config.toml
n_layer = 16
d_model = 256
n_kv_head = 4
head_dim = 64
d_mlp = 1024
activation = "tanh_gelu"
positions = "learned"
parallel_block = false
lr = 0.00296
lr_mult_down = 2.0
train_tokens = 792200000
dataset = "wikipedia_en"
MLP neurons of a small language model. Each row is named by its layer, matrix (up: input weights) and neuron, and shows model dimensions 160-223. Each number is 200 + 40 x the weight over its row's rms, rounded and kept within 0 to 999.
After each neuron's rows, "fires on" lists the tokens most often at its 100 highest values on Wikipedia text that the model never trained on. A number after a token or word is its count.

L2.up565,213,203,150,180,238,203,206,146,233,245,142,210,294,224,206,300,255,255,254,193,208,205,184,228,210,233,151,271,158,195,251,162,179,221,330,168,176,204,231,193,237,230,193,245,136,156,154,176,204,186,230,208,96,158,142,264,165,253,231,286,152,227,288,256
fires on: "\n" 55, "\n\n" 10, "5" 8, "20" 7

L2.up207,202,215,244,186,300,184,212,210,196,224,176,191,268,188,136,201,207,203,258,190,166,251,194,185,254,248,231,188,191,212,184,142,199,228,176,212,212,103,240,265,219,187,215,187,218,227,204,156,193,117,247,210,187,231,278,152,237,183,183,194,273,233,214,198
fires on: "\n" 26, " there" 19, ", there" 13, "\n\n" 7, " as well" 6, " result" 6

L2.up139,206,181,201,173,200,230,277,262,178,175,172,152,218,153,180,228,215,178,193,165,174,206,233,249,222,221,255,191,234,206,149,136,296,241,180,264,193,138,217,187,280,195,255,199,250,134,195,226,190,220,232,205,115,116,241,247,150,227,248,218,172,169,232,242
fires on: "\n\n" 37, "\n" 29, " It is" 7, "5" 6, " February " 5

L2.up41,165,253,222,200,230,225,218,151,248,161,243,272,227,199,113,229,205,241,203,226,179,201,183,175,148,161,191,146,150,181,159,155,162,165,221,179,209,204,231,193,110,95,176,194,214,198,195,168,141,222,215,182,196,175,190,259,199,159,189,211,207,233,254,155
fires on: "\n\n" 23, "." 20, "ing" 13, "\n" 11, "5" 7

L5.up833,58,195,214,260,188,257,131,201,193,254,185,192,217,230,260,257,176,208,171,135,208,211,169,199,183,196,171,188,246,227,205,170,248,232,196,183,214,232,200,245,246,203,268,184,279,203,174,181,156,274,214,226,261,196,299,189,171,230,172,153,166,101,219,227
fires on: "ob" 26, "ike" 9, "ia" 7, "ways" 6, "resp" 4

L13.up700,226,180,185,203,185,178,231,239,202,182,209,219,224,241,244,181,233,224,157,304,148,242,223,93,166,213,199,205,176,172,230,185,197,224,173,294,263,248,202,133,242,176,142,130,175,230,185,275,193,208,178,227,206,236,176,149,221,153,194,160,152,256,187,207
fires on: "| " 25, "–" 16, " | " 11, "\n" 9, "2" 7, "1" 7

L3.up1012,205,125,203,221,195,178,200,238,215,239,240,215,243,220,205,222,258,127,181,152,138,250,237,85,147,197,118,183,198,247,162,71,184,205,162,240,203,177,182,274,180,188,180,160,180,153,127,203,213,255,262,131,175,249,231,199,189,160,220,255,211,205,218,217
fires on: " in" 18, " of" 11, " in " 6, " " 6, " and" 5, " at" 5

L10.up254,198,235,159,105,168,221,229,210,251,178,131,158,239,157,192,259,212,302,176,210,130,188,218,185,141,209,238,254,145,192,246,231,149,192,247,135,247,226,177,222,145,190,189,196,207,208,194,216,246,254,225,239,259,195,201,277,138,228,163,173,276,190,248,209
fires on: "," 48, "." 17, "ing" 8, "ed" 4

L4.up296,225,211,157,220,222,157,242,216,272,212,204,194,219,124,182,317,200,251,251,171,238,220,162,212,196,228,217,192,149,212,193,209,173,198,207,184,217,250,230,212,201,224,191,211,135,232,187,173,249,242,248,175,185,221,279,225,119,145,146,110,205,160,217,243
fires on: "." 100

L9.up301,188,217,217,171,164,231,190,194,218,174,205,274,228,200,223,257,163,190,208,184,197,165,136,130,178,162,160,171,191,225,269,184,230,128,250,222,178,275,268,192,204,202,269,283,203,146,188,223,230,156,229,169,192,209,185,244,180,154,217,159,208,226,221,184
fires on: "r" 14, "c" 12, "w" 9, "z" 8, "und" 6, "st" 5

L2.up459,207,139,216,210,193,256,245,139,226,163,225,177,215,250,217,213,225,184,212,240,229,175,140,262,144,239,213,173,164,218,196,199,241,190,123,208,185,132,128,305,200,272,179,117,174,210,178,229,207,178,170,118,222,188,260,227,157,210,279,215,185,130,205,208
fires on: ")" 31, "-" 10, "\"" 6, "]" 4

L2.up395,184,257,119,247,179,220,189,280,180,180,227,214,204,210,242,231,211,265,171,174,211,154,247,177,161,202,177,187,205,186,122,255,196,232,217,151,179,183,233,211,153,180,213,212,236,244,197,187,265,189,224,209,176,152,292,177,292,143,266,232,164,198,209,270
fires on: "\n\n" 48, "\n" 32, "5" 5, " In " 4, "ph" 4

L9.up577,223,242,214,255,233,215,207,196,163,124,190,214,176,208,202,224,213,215,193,183,160,193,253,209,225,246,237,269,173,137,184,169,198,188,239,259,193,208,108,207,260,225,123,227,155,209,86,213,115,229,102,218,171,156,205,250,218,204,208,203,165,197,208,205
fires on: "\n" 31, "on" 7, "et" 7, "or" 5, "ov" 4

L9.up207,205,194,209,153,295,207,203,227,214,259,227,152,237,229,132,220,288,166,208,198,183,168,200,244,187,161,188,284,154,263,152,210,183,258,165,252,181,210,203,222,142,233,185,177,216,264,182,211,219,180,220,206,149,235,92,209,223,131,241,112,201,200,194,208
fires on: " New" 22, "b" 16, " b" 10, " | New" 6, "w" 4

L10.up399,220,316,273,221,260,182,246,185,142,178,239,210,191,208,213,214,164,245,157,250,149,159,232,139,246,170,263,335,229,202,206,179,241,246,234,228,219,124,205,237,242,221,183,205,139,194,138,174,166,175,186,291,213,181,148,228,197,278,146,204,227,214,211,148
fires on: "\n\n" 31, "." 18, "\n" 8, " w" 7, " and" 4

L2.up3,190,240,250,225,286,201,146,190,234,161,194,187,242,261,223,204,252,220,225,210,279,245,167,182,208,214,280,167,249,231,190,193,236,290,193,193,213,141,209,202,237,152,189,226,186,158,173,173,197,233,250,207,236,225,212,231,221,289,180,252,179,230,146,254
fires on: " record" 23, " host" 10, " Record" 10, "ict" 9, " conduct" 4, "ist" 4

L2.up145,190,198,252,252,232,176,173,231,132,124,242,181,226,183,152,222,195,167,182,169,256,157,195,237,235,284,206,160,204,187,200,139,268,231,220,267,155,159,148,208,240,232,214,223,193,190,163,169,161,127,206,195,200,106,307,185,216,168,198,236,176,231,159,277
fires on: "\n\n" 49, "\n" 26, "5" 4

L13.up751,202,180,229,148,231,222,263,187,166,250,265,177,223,201,153,152,283,120,171,262,196,255,235,244,178,142,188,271,221,210,235,218,178,220,201,213,159,147,179,177,179,192,193,145,217,178,194,202,153,172,225,252,223,200,192,212,241,98,150,188,285,166,243,230
fires on: " t" 30, " T" 14, " New" 6

L3.up20,234,214,167,220,193,125,177,205,188,213,189,191,237,169,211,274,233,235,99,263,182,238,232,165,175,159,244,208,232,141,201,214,212,236,162,251,230,268,207,167,173,202,179,232,233,202,187,253,207,151,159,191,246,154,172,225,287,247,212,139,263,198,221,238
fires on: "\n\n" 96

L2.up336,204,159,199,227,206,231,358,173,232,209,237,221,215,227,201,233,189,231,181,230,207,173,99,165,242,157,255,193,85,180,233,168,200,221,133,127,312,105,176,181,243,206,152,190,208,240,214,235,242,212,156,198,226,200,270,182,244,207,210,240,208,214,215,213
fires on: ")" 75, "\"" 13, "'" 9

L2.up1013,222,214,205,229,192,228,228,136,226,204,232,180,197,171,200,125,220,159,196,199,196,148,240,160,203,207,230,155,163,162,132,171,205,179,230,221,196,183,252,248,219,272,184,253,176,151,209,171,159,150,221,148,142,220,212,166,251,189,183,221,133,211,220,196
fires on: "1" 61, "20" 5, " in " 5, "18" 4

L2.up161,218,230,249,215,212,199,236,123,214,156,269,218,221,129,213,263,172,244,278,208,153,240,191,212,145,213,122,153,217,209,210,177,120,175,241,212,238,173,246,182,207,222,190,239,202,220,206,228,125,236,169,227,164,194,126,222,241,232,226,113,203,233,274,146
fires on: "\n" 33, " / (" 13, "18" 8, "20" 7, "\n\n" 6

L2.up742,203,159,281,203,212,162,181,173,262,217,157,186,176,175,147,130,166,188,202,150,197,212,150,194,216,262,215,131,228,208,150,148,216,218,199,213,262,222,255,215,201,201,201,240,222,171,242,174,202,174,258,153,175,180,194,184,197,160,181,203,204,196,179,171
fires on: "\n\n" 56, "\n" 40

L2.up487,168,196,229,227,187,186,172,205,185,195,188,248,291,215,174,110,167,132,193,168,193,258,209,239,172,127,168,193,172,206,215,204,242,226,217,188,146,135,181,170,174,195,147,205,247,179,182,203,228,148,169,131,201,200,199,152,203,200,202,216,205,155,126,178
fires on: "\n" 39, "\n\n" 26, " (in" 6, " It is" 4, "01" 4

L2.up226,163,120,142,211,198,137,199,214,183,188,228,203,245,250,197,181,210,247,242,222,261,170,257,220,209,269,230,199,128,215,259,210,231,168,180,197,217,190,199,191,143,181,165,203,245,157,221,228,236,87,169,201,124,225,169,224,128,228,151,264,207,256,195,197
fires on: "ing" 29, "ip" 12, "ov" 11, "if" 5, "iv" 5

L9.up812,160,174,189,222,214,233,269,172,235,225,269,208,192,101,196,209,212,282,168,200,152,245,210,182,141,198,204,255,166,257,213,232,209,179,190,151,216,217,168,214,227,242,248,171,162,218,164,178,244,216,240,136,188,185,254,233,176,294,140,154,170,189,155,210
fires on: " m" 20, "." 18, "," 7, "m" 6

L3.up993,281,216,141,138,148,258,188,165,170,144,218,124,229,235,205,183,245,226,227,207,184,210,222,267,158,199,275,220,246,241,231,276,320,193,219,230,204,185,217,190,207,172,184,153,157,162,212,162,170,140,225,181,145,181,269,194,250,165,188,121,208,173,229,241
fires on: "\n" 59, "\n\n" 26, "." 4

L4.up266,130,202,206,156,147,178,274,215,232,201,196,203,205,151,291,226,250,200,179,252,190,201,260,193,236,159,191,163,247,176,214,138,219,142,180,247,143,213,181,236,232,121,157,173,158,163,208,186,221,218,260,304,95,177,186,201,249,199,245,229,154,221,229,252
fires on: ") | " 38, " |" 23, " |  |" 5, ") |" 4, " | |" 4

L13.up517,219,260,146,140,209,188,228,235,244,190,195,183,140,204,226,193,230,175,211,171,256,221,244,181,192,235,175,238,187,144,156,247,219,149,191,196,216,181,161,236,206,244,243,156,127,191,169,206,224,222,232,171,204,133,172,231,193,171,251,177,190,151,192,195
fires on: " w" 29, "," 23, " (" 16

L6.up286,157,230,217,232,244,235,295,206,194,237,203,227,258,198,219,245,218,197,190,240,162,253,226,148,210,207,145,195,272,200,196,212,111,171,138,179,251,191,214,177,192,183,200,149,227,238,181,239,198,214,154,221,186,142,209,147,248,210,220,182,256,207,209,173
fires on: "\"" 38, "\n" 18, ")" 8, "\"," 5

L2.up882,155,155,153,307,191,238,192,144,245,157,219,171,255,264,191,209,201,245,131,195,160,194,256,231,209,133,212,141,217,204,147,173,199,230,157,202,197,223,197,169,119,234,205,186,230,223,199,199,217,197,199,135,321,196,215,226,224,112,281,216,234,218,178,200
fires on: "." 83

L2.up374,196,234,198,183,253,134,206,226,211,229,195,224,217,165,214,243,151,226,144,132,217,163,194,233,206,246,216,224,147,246,184,189,146,272,153,245,228,198,178,219,207,249,87,270,281,173,190,211,133,186,182,211,170,154,227,290,118,260,195,302,216,213,234,238
fires on: "\n\n" 58, "\n" 41

L2.up862,173,144,226,204,249,247,151,166,139,223,219,243,215,249,142,191,149,218,198,218,136,197,268,224,242,151,200,230,186,154,223,206,186,199,242,212,129,192,207,193,181,184,159,275,153,257,158,219,131,189,117,236,168,200,192,289,160,174,194,151,189,175,161,211
fires on: "ing" 55, " |" 16, " single" 6, " than" 4, "s" 4

L2.up868,263,127,170,233,188,213,214,158,214,221,177,138,201,188,261,248,240,199,187,202,186,196,170,217,303,161,194,250,255,195,241,232,140,218,212,159,204,231,182,121,173,257,191,234,228,179,197,178,220,189,299,210,246,124,189,185,168,252,173,219,171,161,237,214
fires on: "." 86

L13.up15,143,139,178,250,181,137,149,251,139,178,179,218,170,118,235,203,222,191,222,169,197,182,166,178,212,203,181,203,210,150,225,223,247,206,167,184,229,194,149,237,176,193,171,156,236,200,232,210,228,162,238,178,237,221,223,219,249,168,172,184,286,162,292,207
fires on: "| " 25, "\n" 22, " | " 15, "2" 7, "–" 6, "t" 4

L4.up492,169,264,148,145,210,92,301,238,178,238,215,245,172,189,263,183,156,202,211,186,189,204,184,186,146,263,239,209,253,176,259,226,211,221,175,240,279,142,134,274,183,145,212,191,192,194,140,176,206,209,206,188,179,220,218,223,180,156,232,285,204,127,213,181
fires on: "-" 36, " \"" 29, " (" 10, " non-" 9

L5.up260,232,234,209,209,175,253,292,181,250,183,253,183,209,204,231,187,218,218,260,199,213,190,121,160,156,192,265,174,156,213,305,235,250,204,196,130,172,62,181,152,175,276,136,220,201,186,178,213,169,195,126,137,163,189,194,184,247,260,170,185,160,236,218,241
fires on: "\"" 51, "\"," 9, ")" 8, "\" (" 8, " (" 6, "; " 5

L2.up451,201,207,122,241,190,268,237,209,184,145,171,130,203,216,254,231,242,233,185,179,184,129,221,243,206,204,238,179,150,243,149,194,306,208,253,227,166,223,199,175,184,221,179,230,161,217,207,196,163,270,249,129,145,168,212,152,254,106,131,146,180,219,254,205
fires on: "\n" 61, "5" 9, "\n\n" 7, "." 6

L3.up879,221,195,293,204,192,180,285,180,216,213,187,193,235,188,264,224,179,232,214,253,203,242,213,133,166,193,233,214,146,150,216,202,292,254,202,189,127,131,218,170,196,181,213,231,159,253,132,233,200,191,213,267,106,219,196,216,220,264,224,175,191,236,187,230
fires on: "\n" 58, "\n\n" 29, "th" 5

L2.up173,185,166,170,190,186,200,189,110,263,221,231,213,217,163,121,157,178,192,171,178,161,186,118,216,214,185,168,162,167,176,165,145,187,203,210,245,154,229,261,94,120,232,254,233,206,212,257,221,269,205,181,225,245,198,224,181,210,174,213,196,196,175,156,150
fires on: "." 100

L9.up43,233,199,227,226,256,153,165,181,155,251,144,183,188,208,216,187,246,229,155,179,189,158,248,193,249,180,176,148,277,188,140,251,171,260,195,183,161,240,137,196,217,179,197,266,223,241,146,151,215,180,244,180,195,195,134,267,187,232,136,186,163,244,218,190
fires on: "\n\n" 17, "\n" 13, "- Website:" 9, " |" 9, "|" 8

L3.up284,221,156,241,223,183,193,165,210,188,229,214,206,219,258,212,254,140,176,205,189,204,270,157,180,189,319,183,185,245,126,143,197,222,184,208,255,185,237,168,194,213,210,245,238,286,155,199,215,226,215,208,209,222,293,134,229,159,174,244,287,212,163,246,183
fires on: "'s" 78, " her" 4

L3.up640,182,157,242,246,170,203,163,207,208,173,152,212,255,247,181,202,253,160,254,194,194,170,184,152,203,133,222,161,224,270,218,159,249,175,207,201,237,221,143,210,186,194,181,138,244,189,178,182,216,205,170,121,226,218,188,153,186,202,136,199,176,159,199,92
fires on: "\n\n" 36, "\n" 32, " November " 4

L4.up435,255,241,206,181,245,119,310,210,242,176,287,189,182,205,176,191,170,256,208,150,220,236,226,230,180,238,276,278,217,165,261,149,176,208,163,189,218,229,192,107,184,225,218,186,260,164,232,236,215,234,189,183,135,260,202,140,249,210,133,230,258,220,175,229
fires on: "1" 45, "2" 10, " was" 8, " were" 5

L3.up754,141,155,167,204,254,259,305,260,247,199,239,165,235,182,220,199,146,214,233,215,161,188,106,195,225,200,249,213,163,194,208,197,193,208,179,183,249,105,187,209,186,205,225,179,218,213,176,264,229,205,166,243,193,190,187,219,240,230,200,229,181,203,186,219
fires on: "\"" 85, "”" 6, "$" 5

L5.up641,180,116,219,169,227,221,171,128,207,187,184,194,231,211,251,206,282,200,137,229,193,185,252,186,257,150,211,154,225,272,176,245,138,181,222,216,184,143,189,284,166,191,137,230,183,194,168,170,155,152,252,211,168,197,195,222,156,268,134,296,210,263,204,230
fires on: "es" 17, "s" 16, "ers" 7, "ows" 5, "ates" 5

L6.up109,143,221,228,225,218,193,172,141,163,141,198,197,230,219,264,194,207,198,212,197,135,193,267,206,208,204,163,215,136,220,199,192,266,179,242,232,260,180,212,221,231,177,209,246,257,305,205,189,208,189,296,285,177,192,295,196,187,146,164,126,190,212,233,211
fires on: "1" 87, "2" 4

L2.up159,224,224,210,185,170,188,269,211,261,163,232,188,197,227,201,239,203,265,169,209,221,155,203,143,165,197,151,201,179,140,206,178,204,247,145,275,213,244,196,205,198,186,142,176,179,243,188,122,249,161,180,222,220,181,196,203,289,212,239,46,214,213,188,222
fires on: "\n" 62, "\n\n" 24, "5" 7

L3.up611,197,145,171,247,126,215,283,200,254,205,193,168,256,203,187,162,163,202,184,191,145,179,227,200,212,215,197,196,228,225,173,226,102,218,122,168,223,107,186,180,157,141,265,157,227,160,177,187,238,196,160,157,230,183,205,261,233,149,152,159,261,184,257,283
fires on: "." 51, "\n\n" 14, " in " 8, " February " 4

L4.up438,212,186,182,150,221,243,267,174,239,193,162,141,236,211,233,242,194,182,177,272,191,237,111,136,219,268,201,147,229,226,248,206,185,125,184,204,268,116,213,201,220,241,139,201,148,247,206,234,294,221,154,203,191,219,295,176,210,216,201,227,217,171,232,226
fires on: "\"" 62, " that" 7, ")" 6, " as" 5, "\"," 5

L10.up194,189,212,220,225,282,186,229,184,189,215,141,172,154,216,216,230,169,213,223,182,147,176,239,216,292,166,207,238,185,193,231,169,269,194,206,212,305,228,256,287,232,156,192,140,152,218,161,225,279,193,159,270,242,196,190,140,178,223,198,160,238,171,194,183
fires on: "\n\n" 57, "\n" 24

L5.up278,199,223,206,241,201,267,201,212,253,200,239,251,243,181,194,196,225,208,166,104,175,192,220,176,220,169,193,160,218,155,260,189,251,191,234,186,172,166,227,200,190,185,236,256,183,184,221,156,204,224,306,159,226,161,188,235,202,198,180,177,189,203,160,76
fires on: "us" 24, "and" 10, "st" 9, "c" 9, "n" 7, "id" 7

L9.up792,183,128,253,242,149,167,285,253,212,210,102,225,145,163,254,200,239,193,197,267,165,241,233,155,225,210,221,235,202,157,209,228,239,184,231,129,149,195,270,203,187,162,215,178,218,174,135,99,219,231,182,138,159,190,132,189,171,251,200,175,262,208,176,280
fires on: "im" 25, "m" 13, "th" 11, " second" 9, "b" 8, "am" 7

L2.up405,156,203,179,198,225,234,270,166,233,203,229,169,195,249,266,196,265,184,204,215,168,222,160,202,134,204,278,190,170,294,191,169,185,234,210,208,119,159,203,191,177,105,189,176,196,208,117,214,228,185,213,224,114,228,219,181,145,311,174,134,181,252,192,212
fires on: "\n" 58, "\n\n" 30

L2.up435,168,150,171,194,212,209,225,183,260,130,200,152,271,127,209,210,127,184,227,213,206,161,218,163,179,252,148,219,209,228,184,135,170,221,224,224,242,173,187,244,139,163,158,238,196,178,206,249,243,218,221,165,207,190,181,170,251,227,155,133,228,247,288,151
fires on: "\n" 52, "\n\n" 34, "." 12

L5.up291,207,255,179,268,182,170,206,209,122,154,202,225,216,209,272,176,229,117,218,134,190,205,253,159,140,228,153,179,118,203,298,221,188,207,203,209,233,136,136,252,161,213,209,237,208,196,202,148,282,110,179,235,240,236,178,150,163,228,238,220,233,248,251,227
fires on: " sp" 17, "eat" 8, " no" 8, "sp" 7, " Hol" 7, " Star" 5

L6.up798,160,208,287,293,180,151,132,211,178,192,249,186,193,154,213,180,305,191,292,204,210,133,153,228,194,222,224,189,197,137,154,211,302,192,184,186,241,253,161,268,251,191,237,185,238,173,185,221,141,195,147,176,197,252,151,193,188,188,195,144,185,137,190,201
fires on: " | " 40, "; " 16, ") | " 6, "2" 4, " |  |  |" 4

L2.up292,228,213,168,207,268,254,206,246,221,247,233,226,219,239,132,189,236,144,316,164,167,224,192,188,194,139,239,182,245,167,197,193,215,205,180,182,180,102,199,188,167,292,216,200,194,200,251,195,151,116,210,192,200,196,185,164,220,213,201,159,240,153,154,188
fires on: "\n\n" 49, "\n" 40

L2.up675,189,239,246,262,201,181,216,147,159,201,218,173,247,208,189,216,211,230,254,164,181,146,227,223,179,193,203,196,201,138,163,179,187,143,210,171,193,232,237,319,247,207,182,149,209,188,150,220,171,177,232,192,204,224,200,202,275,244,234,199,120,269,293,191
fires on: " February " 15, " October " 11, "\n\n" 11, " November " 9, "20" 8, " in " 7

L4.up370,207,137,147,190,192,186,236,151,202,228,283,190,228,234,249,200,213,228,203,227,254,241,202,219,199,210,118,239,194,181,180,269,266,214,171,235,148,247,231,233,221,152,242,235,163,208,215,113,180,128,248,207,218,252,249,178,201,246,254,92,217,213,172,156
fires on: "\n" 63, " °" 7

L3.up236,139,226,253,209,251,189,160,194,229,185,210,259,205,189,191,284,169,188,202,201,171,273,261,224,192,87,202,236,125,183,156,192,223,166,212,199,164,280,287,207,212,153,183,175,177,240,209,240,164,186,199,250,202,200,223,206,160,253,196,186,197,184,183,211
fires on: "ing" 73, "s" 6, "ed" 6

L2.up996,208,191,204,227,319,224,181,225,171,215,209,171,252,188,144,212,136,215,221,242,150,155,133,276,223,199,257,185,179,164,201,169,196,201,191,242,223,147,155,230,223,261,182,205,183,158,123,269,209,175,134,221,213,172,258,199,193,202,165,141,231,259,200,178
fires on: "\n\n" 21, "\n" 20, "5" 13, "20" 4

L4.up35,174,178,215,213,196,261,223,293,199,232,256,223,203,226,189,157,141,235,154,227,200,268,151,149,197,285,137,243,208,113,155,226,124,141,206,203,181,225,237,221,292,166,203,223,241,206,99,259,198,231,252,202,282,246,162,192,210,226,216,241,218,215,90,234
fires on: "'s" 49, "'" 22, "s'" 5, "’s" 4

L4.up581,155,138,153,239,180,221,172,147,188,192,269,199,220,210,149,212,215,263,180,191,150,195,268,209,216,205,191,173,190,296,148,140,193,256,200,225,198,179,195,203,142,181,207,157,271,269,208,198,147,206,230,140,225,238,254,254,177,161,209,156,312,200,197,184
fires on: " " 30, " set" 11, " were" 7, " was the first" 6, " pre" 6, "." 4

L2.up315,151,199,163,157,194,185,176,243,209,246,264,193,209,164,264,148,181,202,175,200,188,147,224,190,183,183,200,229,178,209,163,230,219,264,157,177,228,166,234,164,190,223,195,230,289,227,162,254,210,202,213,208,199,186,252,228,125,111,257,257,181,186,192,205
fires on: "\n" 38, "\n\n" 10, " chief" 9, "urg" 9, "oll" 6, " mark" 4

L2.up321,120,215,151,249,242,234,200,180,186,235,154,176,260,210,210,188,208,184,234,221,162,214,282,172,136,323,198,142,228,215,208,168,232,271,205,186,177,177,181,224,234,120,267,226,228,197,192,193,236,138,271,136,202,181,183,140,242,260,163,200,217,183,238,178
fires on: "=" 26, "\n" 21, "\n\n" 6, "apt" 4

L10.up753,235,166,175,188,218,271,162,255,201,84,246,200,203,216,210,158,238,190,151,187,213,267,224,215,302,222,156,159,138,182,178,270,179,192,229,192,239,174,214,277,168,220,226,213,191,262,239,249,224,240,166,230,177,105,208,205,248,246,188,233,231,241,200,187
fires on: "5" 26, "7" 24, "4" 4, "6" 4

L3.up209,193,171,214,181,214,215,237,181,242,109,155,190,163,236,214,173,219,208,219,160,177,172,207,207,192,118,161,184,184,182,166,317,107,243,210,256,258,255,174,191,221,228,111,125,198,239,213,199,202,109,201,183,178,156,211,192,141,182,91,294,263,213,214,284
fires on: "es" 48, "ov" 11, "overs" 7, "ters" 5, "ows" 5, "vi" 4

L13.up255,175,144,170,140,180,166,181,198,189,145,120,246,274,171,166,130,241,168,218,216,184,227,173,249,271,178,179,168,251,170,224,243,196,163,132,252,255,178,254,254,130,108,242,179,183,165,166,211,194,151,211,185,203,132,251,213,192,146,171,181,229,247,224,269
fires on: "8" 21, "." 10, "6" 8, "7" 7, " re" 6, "ajor" 6

L9.up925,144,251,229,222,237,190,248,257,204,189,215,150,226,208,241,200,225,179,178,210,236,243,285,142,127,305,239,211,229,113,183,217,191,176,237,143,179,187,215,210,207,208,175,268,163,181,191,155,246,199,179,148,227,155,100,158,181,203,177,196,169,186,242,195
fires on: " in" 24, " In" 15, " and" 15, "," 10, "s," 6

L2.up304,214,268,147,205,263,211,188,198,199,177,190,239,231,223,249,177,284,181,143,214,222,209,266,167,241,190,165,165,216,269,181,191,223,224,176,192,227,180,128,208,187,147,179,183,157,153,227,214,196,220,165,232,222,238,184,263,193,231,116,199,234,260,166,209
fires on: " record" 26, " Record" 10, " class" 8, " var" 7, " spec" 4

L5.up195,271,144,203,183,212,148,198,262,223,163,202,160,255,256,253,228,228,208,271,223,283,209,179,120,264,140,187,271,192,166,308,224,116,180,246,198,194,247,146,202,217,209,239,138,211,184,169,218,225,242,223,180,187,229,169,242,150,197,229,193,208,199,276,155
fires on: "5" 28, " and" 11, "ing and" 5, ", while" 5, " while" 4, "." 4

L4.up804,164,215,194,245,186,235,197,144,200,212,188,166,192,265,155,246,207,246,163,144,218,256,176,241,215,148,165,174,227,230,153,256,183,158,189,140,137,284,284,148,253,210,143,273,195,213,190,167,221,199,229,144,214,273,191,227,157,242,110,181,167,205,235,204
fires on: " |" 47, "\n" 26, " | " 10, "|" 4

L2.up253,200,160,215,206,228,249,162,191,158,214,164,187,237,239,180,180,210,300,190,127,160,207,193,184,209,200,174,146,140,234,187,147,236,259,197,232,258,258,249,186,174,174,172,200,231,206,165,244,168,198,193,155,214,162,252,171,217,155,171,183,194,228,150,243
fires on: "." 30, "ing" 11, ", with" 8, " –" 7, " with" 4, " as" 4

L2.up217,163,154,204,216,201,153,168,110,240,211,149,168,186,232,248,266,242,188,148,189,175,215,192,178,206,204,159,223,185,263,203,137,217,139,284,148,239,242,274,272,133,169,212,276,225,200,107,227,186,237,210,158,157,229,208,254,128,236,155,162,196,205,264,171
fires on: "\n" 25, "5" 23, "\n\n" 8, " October " 7, "20" 5, " February " 4

L2.up104,238,203,199,128,214,156,229,224,187,110,220,203,268,243,203,171,187,165,196,134,252,203,224,138,207,246,243,205,176,172,174,195,255,235,266,194,254,163,219,261,256,308,156,245,252,186,132,297,127,200,194,198,232,132,224,219,110,171,247,310,223,216,157,210
fires on: "\n" 39, "\n\n" 18, "5" 9, " November " 5

L10.up838,260,219,223,197,226,203,229,190,148,183,200,185,227,241,257,232,180,285,230,250,238,232,263,188,209,153,155,217,236,181,229,174,175,204,232,157,211,186,162,235,265,260,207,169,238,176,150,238,198,161,165,183,209,215,186,258,190,255,175,152,173,216,277,190
fires on: "\n\n" 39, " |" 12, ";" 9, "." 8, "\n" 8, " |  |" 4

L13.up26,128,156,224,153,170,176,170,231,273,177,220,217,252,223,254,196,197,199,147,192,102,222,196,249,302,136,261,158,233,234,241,243,193,186,201,212,199,206,262,216,133,133,229,171,248,228,214,286,178,211,196,156,189,63,312,152,252,210,233,206,256,299,229,215
fires on: "6" 23, "4" 15, "5" 13, "7" 12, " An" 8

L13.up615,181,133,240,172,174,178,209,248,130,199,185,275,238,179,241,178,190,207,192,249,178,182,158,165,248,166,248,147,168,189,252,145,255,214,209,179,159,160,146,157,159,181,188,270,187,250,195,148,166,229,152,245,114,179,162,160,213,156,227,206,194,169,224,247
fires on: " | " 52, ") | " 9, "." 8, "\n" 7, " | ." 4

L5.up607,226,171,230,189,236,229,163,130,203,184,181,172,173,212,244,227,200,217,229,198,126,199,243,192,133,241,222,162,163,214,264,232,238,252,237,220,240,157,250,208,154,147,238,268,205,234,173,160,193,163,223,260,105,172,218,198,208,227,178,176,155,228,239,216
fires on: "ing" 27, "1" 17, "ist" 8, "ishop" 6, " in " 5